{"num_hidden_layers": 20, "init_std_up": 0.0372, "decay_fraction": 0.604}
MLP neurons of a small language model. Each row is named by its layer, matrix (gate and up: input weights; down: output weights) and neuron, and shows model dimensions 64-191. Each number is 128 + 24 x the weight over its row's rms, rounded and kept within 0 to 255. A neuron's up and down rows have the sign that makes its largest values positive.
After each neuron's rows, "fires before" lists the tokens most often just after its 100 highest values on Wikipedia text that the model never trained on. A number after a token or word is its count.

L14.gate1002 [159 130 120 130 157 149 147 166 142 136 173 122 111 119 112  86 138 110 151 121 119  96 127 135 153 157 115 101 124 124 149  95  71 163  97 118 135 118 130 115 151 126 100 122 131 129 103  81 110 161 166 128  99 119 162 112  93 103 150 105 120 137 137 163 121 125 116 131 109 128 160 119 134 147 138 164 104  88 150 102 136 156 143 104 133 126 135 138 111 168 153 123 165 141 119 104  89 128 155 103 126 143 141 125 136 127 103 109 188 128 136 121 137 134 133 127  74 119 135 161  96 133 154 108 133 120 127  97]
L14.up1002 [109 147 124 128 143 133 136 143 126 135 149 121  90 118 123 120 158 131 143 144 129 134 149 122 160 128 109  95  68  95 153 145 145 176 127  97 118 113 117 121  83  92 110 111  99 143  91 107 148  64 113 122 129 103 168 129 111 122  97 109 138 143 155 133 129 162 119 153 152  98 133 124 118 152 122 125 107 192 111 147 125 150 117  83 106 128 138  95 124 115 119 159 155 114 105 147 121 134 147 139 183 146 133 114 131 117  98 128 150 114 140 143 141 127 124 174 126 137 109 151 100 136 143 128 106 110 118 115]
L14.down1002 [125 123 120 123 109 106 169 117 152 111 142 156 101 102 149 174 133 114 123  95 150 153 122  95 175 149 122 130  92 143 127 111 137 104  80 140 129 144 135 167  89 137 153 131 128 127  90 138 119 144 103 122 139 139 105 118 133 193 107  84 135 131 136 136 106 111 122 149 135 155 128 156 103 181 147  92 155 168 100 137 135 132 128  82  94 145 140 161  73 128 143 122 105 141 153 145 133 140 107 124 160  81  81 153  79 127 104 161 129 114  93 148 122 138 162 161 136 115 105 126  85 172 141 139 154 127 116 171]
fires before: " |" 46, ")" 9, "," 4, "9" 4

L12.gate89 [127 136 127  79 164 118 138 139 149 134 118 129 112  76 111 110 137 150 144 105 151 124 110 153 143  87 165  99 112 114  98 136 121 137 108  93 152  97 108 123 135  85 153  89 167 153  89 117 145 170  75 149 135 109 161 130 125 133 128 166 136 148 111 118 147 173 149 120 117 131 115 150 147 139 129 117 110 142 162 152 124 107 117 138 107 161  94 169 165  57 140 105 124 148 157 134 121 117 147 138 107 143 118 111 162 158 161 101 128 138 130 140 129 142 158 165 105 138 106 145 127 165 169 167 121 158  98 142]
L12.up89 [108 155 118 128 157 134 139 121 135 133  94 125 133  87 135 148  74 148 141 133 108 138 126 128 142 134 151  99 116  90 165 108 146 158 104 154 113 103  89 142  87  89 129 145 140 158  90 134 138 173 115  89 132 128 147 116 150 148 158 135 134 100 151 126  90 179 135 119 144 182  88 150  98 117 109 114 106 143 134 114 129 109 147 155 150 161 149 133 141 131  77 127 127 127 111 121 105 134 119 101 120 164 110 151 166 152 146 146 176  87 154 129 127 116 145 127 106 105 148  73 138 144 113 148 151 146 157  99]
L12.down89 [146 116 133 117 133 138 113  67 140 155 148 175 136 152 124 120 105 124  93  89 148 150 153 119 164 109 130 141 106 120  95 133 165 157 124 137 128 142 154 143 120 148  85 115 108 159 107 124 114 104 146 136 108 160 122 101 132 106 129 111 104 151 120 121 119 175 150 129 160 140 122 183 148 128 166 138 174 139 156 128  97 140 121 118 118  69 139 144  73 111 157 115 167 111 140 134 119 174 156 133 177 106 112 155 137  60  89 141 114 167 120  93 139 102 128  97 140 174 139 141 135 136 128  88 138 150 106 118]
fires before: "2" 46, "0" 29, "1" 8, "3" 4

L7.gate390 [104 122 108  94 145 138 150 108 133 159 132 104 111 108 101 128 143 121 127 162 196 156 134 150 155 135 163 110  92 136 158 112 130 155 152  96 136 133 132 147 149 106 119 117 142 144 130 111 129 131 109 110 112 106 140 143 139 105 124  82 119 140 119 125 141 154 131 130 126  98 117 178 128 127 142 106 164 134 114 138 128 129 125  99  88 125  76 136  99 116 153 146 157 108 122 103 138 173 136  92 166 137 134 134 127 136 130 153 163 197 117  77 162 123  67 152 127 125 116 125 116 163 138 136 107 142 120 100]
L7.up390 [140 123  99 124 102  99 120 116  89 126 122 151  98 118 104 135 129 147 128 138 107 100 101 125 101 122 132 127 105 156 135 107 118 144 163 107 138 151 148 127 113 129 107 157 115 193  99 150 152 177 122 150 141  75  60  96 119 129 131 125 142 114 149 172 174 173 137  88 137 140 100 172 136 130 124 122 105 137 120 123 147 157 106 157 117 146 184 140  96  90 106 121 115 108 129 112  70 150 131  99 128 130  89 160 109 140 142  98  93 174 141 124 154 137 111 104 125 140 133 100 109 143 134 120 140 160 104  85]
L7.down390 [113 145 130 123 151 175 157  96  90 176 161 139  91 125 154 130 103 139 141  88 146  87 112 122 138 125 124 142 169 160 153  77 112 110 155 149 116 145 136 103 101 150 137 118 106 114 150 113 131 107 114 176 119 128 104 149  94 130 142 128 166  95 118 103 140 107 113 143  95  78 132 180  78 140 194  99 132 145 129 107 134 137 135 150 102 154  54 142 123 170 139  92 133 108 117 141 153 168 128 118 106  77 111 139 133 111 153 103 141 143 135 152 104 168 144  96 141  97 106  76 123 119 117 132 150 114 137 107]
fires before: "0" 37, "1" 14

L9.gate460 [140 149  96 117 115  94 120 123 127 107 115 124  87 114 148 143 116 152 152 124 163 137 127 139 165  86 112 138  76 111  84 168 180 165 156  79 124 135 105 143 160  93 131 149 116 119 122 124 112 180 126 141 114 126 143  84 109 155 132 142 117 153 121 150 143 141 133 139 137  72 103 160 151 138 121 136 105 124 128 141  89 118 119 143 104 136 156 148 127 138  97 134 155  86 106 128 167 112 168 150 107 135 119 136 153 120 128  73 136 125  95 149 186 102 141 108 115 131 103 126 122 166 124 134 136 128  90 122]
L9.up460 [ 93 133 134 182 100 116 143 109  95 142 103 121  63 126 103  87 109 168 125 148 125  96 105 131 116 103 120 142 102 136 117  82 142 144 147 133 110 178 116 101 171 120 146 132 127 131 117 113 104 159 127 138 124 120 167 160 147 125 118  97 109 115 114 116  85 164 131 108 131 155 155 161 136 124 117 106  83 161 113 125 123 154 107 124  90 136 120 120 122 127 162 113 134 126 141 151 136 157 129 140 138  87 119 120 140 113 108 106 126 152 104 156 113 118 176  83 128 142 175 117 118 106 123 143 115 119 158 144]
L9.down460 [129 146 137 152 105  46 124 141  99 160 104 107 127 172 110 115  85 164 131 122 107  91 141 108 105 145 112 126 100 147 134 148 152 142 155 166 109  91 104 143 136 113 131 157 128 135 128 132 121  87 136 114  96 118 136 162 129 131 111 137 131 100 154 131  89  96 126 109 134 120 134 136 106 135 140 166 163 127 182 149  84 134 142 157 138 130 114 122  97 121 144 109 130 123 117 172 130 133 142 143  85 137 136  78 160 109 136  92 105 120 121 127 129 155 174 114 110 135 124 119 133 118 136 125 139 141 129 152]
fires before: " |" 34, "0" 8, "1" 8, "5" 7, "6" 5, "7" 5

L14.gate258 [ 89 144  86 110 120 129 142  80 120 106  88  77 126 119  96  87 131 151  83 113 140  92 160  99 112 137 129 139 123 123 113 120 166 142 112 136 121 105 114  92 125 112 159 140 134 142 125  93 136 106 101 143 155 114 168 121 103  86 151 143 142 114  89 112 128 110 123 116  72 138 119 125 159 129 152 156 150 127 114  89 129 121  76 149  98 109 165 166 139 106 125 148 164 120 121 103  64 169  92 151  96 112  84 117 122 184 158 135 122  88 135 126 117 120 109 136 168 105 115 116 105 142 122 157 113 116 135 143]
L14.up258 [118 140 137 147 127 153 147 134 112 133 113 125 157  87  99 131 117 146 131 141 104 150 129 119 117 139 143 121 171  86 137 112 132 139 148 125 120  94 101 119  83 109 139 164 124 159 136 121 128 109 122  66 142 195 156  97  93 160 114 164 126 127 139 117 142 132  91 142 115 110 125 152  94 127 149 152 156 117 138  89 173 145 125 142 151 141 121 130 162 134 117 120 134 108 114 115 135 108 126 123 114 174 137  99 133  71 131  86 145 163 125 152 127 116 123 137 126 105 106 115 176 137 156 122 151 111 168 120]
L14.down258 [144 139 162 114 113 153 151 126 130 120  72  95 103 143 148 130 124  99 141 119 131 159 168 140  92 126 150 112 132 110 144 136  76 148 115 147 155 137 145 148 142 119 125 109 133 125 136 139 122 114 130 106 129 164 105  90 155 115 177 155 153 127 128 124 153 169 152 127 110 139 118 179 138  93 105 164 158 175 127 102 141 138 164 125 118  94 119  95 159 117 132 135 110  95 156 169 164 116 132 144 138 124 177 103 101 112 152 137 195 165 125 145  75 131 140 104 137 179 153 169 122 123 130  89 144 123 135 105]
fires before: "0" 17, "5" 10, " century" 9, "4" 8, "3" 8, "6" 7

L2.gate464 [164 132 125 134 162  99 148  88 123 119 132 132 150 155 159 117 161 158 153 133 160 156 150 107 144 138 110 160 147 131 121 143 130 135 107 122 141  88 150 155 116 139 134 118 163  94 138 178 137 148  81 118 160 133 122 106  91 157 145 128 115 118 136 112 137 184 143 109 108 117 134 143 158 168 159  88 127 109 142 153  78 124 106  96 147 176  91 127 140  84  85 116  93 119 119 174 155 154 104 113 105 172 162 114 109 142 137 115  97 143 101 137  75 157 124 105 137 108 102  95 108 186 188 131 120 139 124 163]
L2.up464 [ 82  97 104 112 112 113 136 124 100 140 135 158 115 136 123  94  94 157 134 157  68 144 107 124 125 141 163 117 103 126 174 130 100 124 132 122 111 113 156 193 123  83 162 119  85 141  88 167 145 170 130 122 133 119 123 150 158 136 118  76  98 142  96 159 121 178 153 128 130 119 139 131  92 146 108 116 151  98 131 143  96 131 153 136 140 118 106 117 106 100  96  90 135 117 134 136 103  99 135 138 119 116 153  76 111 144  94 144  84 133 129  75 150  91  61 120 160 120 145 150 112 146 141 127 137 136 134 152]
L2.down464 [ 98 112  96 156 101 116 134 163 138 124 131 103 131 130  90  78  94 104 126 145 126 136 111 150 112 137 115 162  82 132 159 127 102 145 128 101 125 112 145 187 110 133 128 151 121 101 102 126 140 120 130 128 153 132 159 153 144 123 113 143 124 136  94 159 121 113 124 114 108 157 150 125 126 133 125 137 138 121 106 144 121 133 129 176 110 130  25  78 113 109 137 166 168 113 103 153 105 108  79  86 122 130 113  76 148 155 118  71 125 127 125 100 157 111 121  98 138 142 116 110 104 131 114 126 147  94  98 131]
fires before: "4" 13, "2" 11, "5" 11, "6" 11, "1" 10, "3" 10

L12.gate923 [126 147 128 115 184 128 128 146 132 102 122 139  90 115 115  99 134 176 115  92 154 101 149 140 115 130 139 172 115  85 148  91 120 131 120 109 110 120 116 102 188 103 123 152 113 105  89 123 120 123 144 119 165  99 143 116 100 125  85 151 126 102 102  87 158 117 127 111 146 117 115 107 147 136 115 150 123 153 109 101 152 125  98 121 105 144 152 129 107 128 134 128 162 123 144 165 140 104 156 146 127 156 144 115 132 104 133  81 127 113 141 148  74 109 147  98  71 108 142 127 144 172 145 182 136 127 150 166]
L12.up923 [145 149 100 181 174 143 152 131 146 131 109 160 122  91 128 137 119 149 126 121 100 125 132 120 136 170 117 156  93 130 125 145 148 163 111 103 110 129 127 117 110  85 107 147 140 142  95  99 100 171 138 115 157 144 138 100 199 110  60 134 129 132 131 150 152 126 119 154 154 129 131 154 168 114 145 151 144  94 148  80 141 121 156 122  56 144 160  91 137 128 158 121 167  98 127 116 116 122 156  90 115 173 132 131 135 132 135 124 154 135 119 126 116 132 142 119 100 121 111 161 137 132 102 104 166 118 101 176]
L12.down923 [125 104 130 121 177 151 149 161  93 146 105 136  78  89  88 109 127 126 125  92 129 133 109 115 133 134  98 181 132 117 133  86 119 113  75 123 105 147 136 127 122 115 124 134 121 116 121 121 139 117  90 111  86 106 113 146 121 105 128 110 137 119 142 120 146 149 115 156 148 157 115 131 153 148 173 140 136 138 140 159 143 113 123 101  98 109 192 149 133 116 189 140 139  91 114 112 108 125 141 170 112 143 157 112  73 141 107  99 134 160 116 134 118 161  99  97  69 127 162 154 131 160  87 136 117 107  99 172]
fires before: "0" 13, "4" 12, "2" 11, "5" 11, "7" 11

L12.gate1004 [120 143 121 135 182 113 176 149 166 147 130 125 144  91 130 126 137 160 153 100 126  79 138 126 144 136  90 117 119 138 153 116 141 135 147  96 126  93 108  96 128 171  72 148 148 131 143 121 129 184 124 179 114 134 129 115 123 166 153 115 105 145 186 127 137 126  90  92 132 141 159  79 177 123 111 139 143 165 122 109 152 169 129 128 183 147 130 126 113 118 141 131 150 141 156 153 113 141 173 117 143 130 145 182 173 104 116 137 103 104 118 121  97 132 121 137 103 127  77 156 133 133 128 161 118 159 129  84]
L12.up1004 [ 97 105 131 157 103 142 148 143 152 120 150 144 124 134 114 124 159 136 114 108  74 127 142 141 160 148 147 137 104 151  94 135 112 174 129 109 109 113 143 157 102 101 135 128 132 138 168 107 104 134 123 120  97 181 114 105 128 106 118 125 157 132 116 130 141 130 119 114 137 125 140 148 129 108 108 142  82 154 109 110 126 192 153 145 159 132 156  92  99 136 170 149 168  92 122 131 120 143 122 125  56 125 159 147 121 134 132 140 118 159 129  97 177 101 143 155  87  88 147 138 100 128 140 173 131 116 139  86]
L12.down1004 [142 122 140 123 129 110 155 112 151 121 117  91 172 141 154 128 119 100 132 120 122 141 142 107 141  84 122 150 105 152 138 111  79 126 112 135 137 124 127 108 113 111 137 109 153 168 124 132 124  99 155 109 172 175 113 157 124 123 121  96 163 115  98 118  93 168 130 143 136 134 140 162  76 143 147 116 102 127 105 164 141 143 137 135 111 140 129 143 118 128 135 174 112 171 143  77  94 173 146 108 189 150 179 118 119 120 165 134  77 133 104 109 132 175  64 104 133 142 135 134 119 142 105 159 181 149 143 127]
fires before: " |" 30, "0" 13, "9" 12, "6" 7, "1" 6, "2" 4